MLP neurons of a small language model. Each row is named by its layer, matrix (down: output weights) and neuron, and shows model dimensions 0-63. Each number is 200 + 40 x the weight over its row's rms, rounded and kept within 0 to 999.
A block is one neuron, or neurons of one layer that tend to fire together. After each block is what it responds to, as a language model described it from the Wikipedia text at the highest values.

L5.down44,154,212,252,315,230,213,224,130,205,169,130,240,196,209,197,210,206,152,190,183,261,252,186,164,214,224,209,187,243,119,205,208,135,141,192,220,151,186,179,228,196,215,210,179,175,154,169,208,185,244,207,215,220,177,218,125,277,218,218,218,306,230,177,209
L5.down69,195,192,187,174,209,202,162,281,235,150,212,194,191,300,226,170,274,236,214,183,258,178,249,187,180,226,214,155,221,230,151,222,185,119,181,216,251,174,218,243,257,229,142,275,242,219,281,230,268,270,152,165,192,218,110,220,179,170,241,299,167,235,185,162
L5.down255,194,272,232,288,201,227,165,209,204,185,209,205,167,260,253,168,211,232,204,204,198,189,124,179,138,177,268,197,234,262,159,170,182,206,200,212,187,232,229,189,191,151,230,188,123,166,249,268,212,172,213,222,244,242,167,182,212,166,227,161,203,235,230,161
L5.down292,179,166,252,158,202,200,150,124,161,180,147,291,215,200,185,213,148,199,186,167,172,191,154,195,143,201,209,242,129,246,177,153,146,210,188,204,178,222,248,220,151,242,306,192,205,175,184,178,223,164,208,210,253,195,196,181,216,190,264,150,222,207,283,168
L5.down542,257,247,168,220,160,243,256,211,189,173,281,184,209,190,166,183,225,125,223,193,179,209,176,180,261,183,223,163,237,210,262,236,181,204,261,125,163,179,188,232,238,162,233,155,273,206,228,203,209,254,154,198,136,246,287,159,171,222,158,170,94,168,216,202
L5.down618,153,132,218,210,250,236,145,248,154,225,222,225,219,216,224,263,131,274,274,260,258,220,239,216,153,119,210,200,234,162,234,231,153,229,133,238,184,281,210,220,204,193,267,147,267,169,182,175,261,150,208,242,236,187,192,121,224,171,243,208,227,206,167,160
L5.down693,179,182,213,184,139,185,202,171,219,194,244,200,195,180,320,190,135,263,160,146,166,241,280,141,153,205,176,239,140,186,189,106,94,138,227,208,150,215,229,214,225,255,180,235,198,176,261,214,260,199,201,169,144,153,138,218,197,167,188,174,253,163,178,191
L5.down701,201,190,284,253,152,196,172,145,198,164,194,176,111,195,252,173,169,225,169,243,240,247,190,241,209,229,209,216,217,196,173,174,191,133,208,237,252,190,186,211,195,214,134,230,255,216,145,244,227,220,132,189,256,194,213,249,215,208,260,165,296,179,199,166
Responds to: Predicate after named subject

L2.down80,226,235,225,247,176,197,190,117,177,226,208,202,199,150,118,237,250,151,249,210,191,203,222,223,208,235,176,168,192,221,157,194,217,229,138,174,223,160,229,191,193,160,153,129,138,198,277,190,173,197,229,256,105,221,139,155,203,239,267,276,181,201,171,176
L2.down200,272,223,198,234,94,229,213,167,229,231,232,191,230,142,216,163,191,210,191,144,250,231,167,186,189,190,194,162,264,209,105,195,172,155,191,215,132,172,242,254,212,188,197,155,165,221,177,242,185,248,182,197,160,156,227,222,217,184,233,197,132,168,209,231
L2.down604,248,249,163,207,170,203,187,170,250,258,213,167,200,167,140,187,171,146,242,173,230,185,198,256,185,207,309,238,219,185,168,240,188,238,189,166,182,216,259,254,214,231,107,127,214,203,197,235,173,238,196,213,287,200,134,217,204,139,174,221,249,167,194,182
L2.down642,165,191,252,180,163,209,162,183,186,224,198,215,208,106,84,249,149,184,225,143,218,237,114,186,214,201,196,200,199,158,197,235,212,243,186,228,129,217,190,187,259,249,131,260,153,185,235,132,246,195,184,219,169,165,193,223,219,219,180,143,201,162,212,221
Responds to: Line and section boundaries

L3.down48,257,240,233,231,208,240,195,205,164,249,194,189,269,229,165,219,174,246,233,268,231,234,202,143,169,191,202,270,209,192,127,238,160,167,181,127,232,188,238,275,190,155,282,189,122,199,161,235,195,178,240,182,161,225,238,231,266,193,167,166,264,181,185,195
L3.down605,206,248,255,105,185,191,171,293,185,246,207,209,209,156,187,211,146,262,240,158,225,178,185,198,171,212,152,200,241,200,170,225,206,169,111,206,163,172,206,187,140,254,188,161,210,259,259,201,208,173,229,266,175,166,174,245,257,244,171,191,182,180,141,233
Responds to: Clause-ending comma

L3.down275,163,212,206,188,243,159,144,190,196,222,187,225,186,122,262,307,233,203,205,172,208,206,236,228,209,216,218,181,226,220,236,202,153,175,254,191,217,170,250,150,242,180,222,118,269,228,150,244,213,221,175,154,159,177,202,201,215,255,212,178,180,174,184,146
L3.down513,204,184,172,224,182,131,203,227,210,217,171,274,206,129,162,215,197,219,271,104,187,170,197,198,191,226,184,146,244,253,263,170,189,199,197,166,184,206,217,179,181,142,191,179,271,194,201,204,137,234,195,134,189,146,131,203,163,181,209,215,179,199,164,271
Responds to: Year-prefix tokens in dates

L5.down53,168,226,174,235,249,198,275,289,209,154,215,172,200,144,164,180,158,183,187,255,219,218,267,167,214,224,251,286,246,264,197,214,210,268,237,152,230,239,163,190,221,223,152,243,231,210,242,145,163,224,168,221,172,168,211,174,223,205,189,202,170,228,249,237
L5.down218,131,311,197,230,198,174,151,267,231,174,221,152,208,152,201,226,166,174,238,208,286,174,209,228,266,301,162,215,200,169,296,236,191,213,211,174,229,224,189,218,191,218,212,199,259,179,147,216,199,226,241,232,208,183,199,211,182,244,232,210,179,169,189,230
L5.down329,248,176,206,275,207,160,194,228,233,180,190,177,195,255,245,215,230,208,157,126,151,189,257,210,202,178,187,148,249,150,297,188,178,181,149,329,202,235,221,194,196,197,236,184,176,185,246,190,152,195,177,235,191,218,223,166,158,256,107,181,146,293,133,189
L5.down350,186,251,245,214,149,174,199,221,218,164,248,131,167,229,218,193,206,180,283,208,194,169,203,154,165,206,171,200,185,105,194,270,112,244,261,210,136,249,221,229,206,183,209,161,250,211,96,217,173,239,206,195,214,222,213,200,133,213,168,222,239,177,224,175
L5.down372,283,190,146,190,177,169,140,155,214,202,185,181,213,227,215,230,170,166,154,161,215,193,180,205,163,234,281,183,109,205,184,191,190,193,267,191,235,180,159,172,230,260,250,215,184,202,191,272,155,220,183,283,222,177,201,189,179,197,170,227,146,174,173,226
L5.down518,215,195,210,207,240,207,248,157,198,234,211,190,202,264,174,238,225,217,220,167,228,275,187,213,135,211,245,167,179,317,262,202,190,180,214,136,199,143,151,147,195,164,237,153,300,169,194,194,190,171,157,218,208,234,189,227,121,191,266,196,229,205,198,264
L5.down614,146,253,177,216,168,236,241,224,204,128,243,106,258,100,181,214,267,178,191,198,205,179,177,188,212,193,227,272,235,158,165,232,181,201,145,230,208,233,239,234,177,243,245,235,164,132,141,189,275,201,203,278,215,181,183,189,257,180,155,159,207,218,165,130
L5.down709,173,145,160,211,247,174,178,241,202,204,218,180,185,261,220,208,145,119,191,187,250,173,190,222,223,238,154,208,102,155,248,242,254,179,209,139,245,242,283,235,203,186,217,178,119,212,163,301,259,232,203,257,149,177,168,155,160,105,163,196,229,249,210,282
Responds to: Year-prefix digits

L2.down278,167,175,180,249,185,121,260,205,200,193,157,125,161,240,221,173,302,160,193,217,184,229,208,236,207,266,202,266,245,132,259,248,134,162,200,259,202,157,252,201,160,258,256,188,240,187,192,190,127,216,224,196,217,163,146,158,182,134,200,208,166,141,214,195
L2.down281,213,190,142,208,164,243,245,166,247,172,219,223,220,204,135,166,198,209,172,228,181,221,229,173,193,267,216,219,196,198,245,246,166,196,221,188,256,199,174,205,203,236,232,160,237,178,168,210,237,236,196,203,217,236,213,149,206,174,148,120,228,214,237,226
L2.down546,203,182,263,181,187,207,245,182,139,234,233,190,169,269,167,159,189,183,212,151,117,167,190,129,221,118,174,146,218,249,138,178,156,120,218,115,197,206,208,193,160,124,235,183,188,222,272,215,162,190,247,160,220,187,112,220,164,160,140,218,221,205,193,191
L2.down698,271,162,259,241,178,173,206,201,221,167,174,259,263,282,210,203,229,282,203,222,185,233,263,198,161,128,217,274,186,174,245,268,175,123,220,233,190,220,172,160,212,210,162,173,264,224,148,262,183,195,219,226,260,170,206,187,171,212,256,240,205,231,180,141
Responds to: Clause-ending commas

L5.down102,228,190,186,175,145,263,202,187,221,201,214,190,268,257,207,167,181,191,208,283,186,187,202,177,114,224,157,166,211,211,199,159,186,99,251,215,223,194,191,227,220,254,142,159,230,242,237,213,253,240,211,206,182,203,203,159,164,278,233,208,309,178,149,125
L5.down320,229,256,193,197,101,218,229,161,215,287,215,198,230,212,224,212,180,256,161,203,173,218,151,224,270,173,256,233,177,124,117,171,232,244,203,262,221,209,208,280,183,141,257,153,254,240,183,211,216,174,174,195,171,201,203,185,218,200,160,183,199,199,255,122
L5.down423,250,243,271,176,224,220,240,212,158,184,248,224,140,83,151,145,193,272,201,184,247,212,191,237,172,184,139,246,187,236,247,197,179,145,187,128,145,139,207,289,198,177,197,166,290,217,209,178,217,130,187,172,238,219,157,195,142,170,162,182,192,153,236,259
L5.down456,188,248,167,243,197,117,261,231,233,223,277,232,236,218,172,192,194,162,208,213,212,238,232,205,208,219,173,187,133,198,180,190,248,223,198,221,229,208,204,187,282,186,218,324,224,181,141,236,240,236,262,158,181,216,191,178,122,236,108,198,186,198,237,127
L5.down631,218,196,141,146,216,205,249,142,174,202,251,154,155,191,240,210,149,229,252,161,192,218,146,232,166,247,151,248,155,220,215,237,242,252,97,226,164,186,195,217,213,263,206,216,147,223,179,231,100,245,229,169,188,218,215,163,187,253,203,240,100,71,230,200
L5.down651,185,210,130,220,257,169,141,208,208,242,184,176,271,141,274,190,169,185,199,120,144,233,207,229,220,156,193,234,214,155,207,174,173,200,243,271,204,211,294,253,114,223,250,144,191,245,286,240,239,184,215,229,198,177,170,211,220,167,237,212,130,164,221,162
L5.down740,161,249,298,230,193,174,264,166,129,171,245,229,207,185,229,232,196,220,218,182,149,169,231,162,159,201,181,211,172,211,199,242,178,141,205,223,133,216,235,175,280,118,161,222,174,194,83,207,252,153,204,230,208,210,261,196,148,196,246,237,241,200,172,164
L5.down765,156,224,209,160,226,155,190,170,170,198,172,171,141,254,259,229,224,187,195,226,167,230,155,164,185,259,283,211,175,204,230,201,209,172,194,209,207,156,222,204,232,195,96,250,195,129,169,238,194,74,143,255,177,140,199,239,252,225,222,198,265,176,260,236
Responds to: Paragraph-ending line breaks

L2.down61,171,254,177,248,118,190,240,163,204,172,214,182,129,221,175,141,197,172,215,159,150,148,287,192,130,193,121,212,218,218,210,211,158,243,235,189,197,196,213,186,229,255,222,137,184,202,167,238,175,238,177,208,210,215,179,193,192,201,250,183,240,176,248,291
L2.down83,138,182,102,204,175,221,235,196,274,143,226,251,200,175,288,308,109,278,224,225,227,212,137,143,155,249,215,265,249,195,140,251,157,224,190,160,200,222,208,225,210,154,243,180,252,234,142,219,213,265,218,213,155,234,216,237,149,236,176,233,214,216,181,185
L2.down323,213,198,229,160,191,220,269,161,213,183,157,187,213,189,197,257,197,152,176,188,141,197,210,178,252,266,225,157,174,176,227,179,220,266,195,175,252,170,305,272,206,175,202,174,227,221,128,201,216,224,186,229,198,221,284,251,207,146,207,204,218,193,235,157
L2.down598,279,221,171,163,248,182,186,213,260,172,178,142,183,165,234,180,183,206,201,189,237,220,203,207,157,209,189,267,207,168,186,278,128,233,165,202,261,254,228,167,204,235,196,174,211,237,241,176,203,186,293,116,215,177,191,252,139,218,201,188,196,248,181,190
Responds to: Year-prefix digits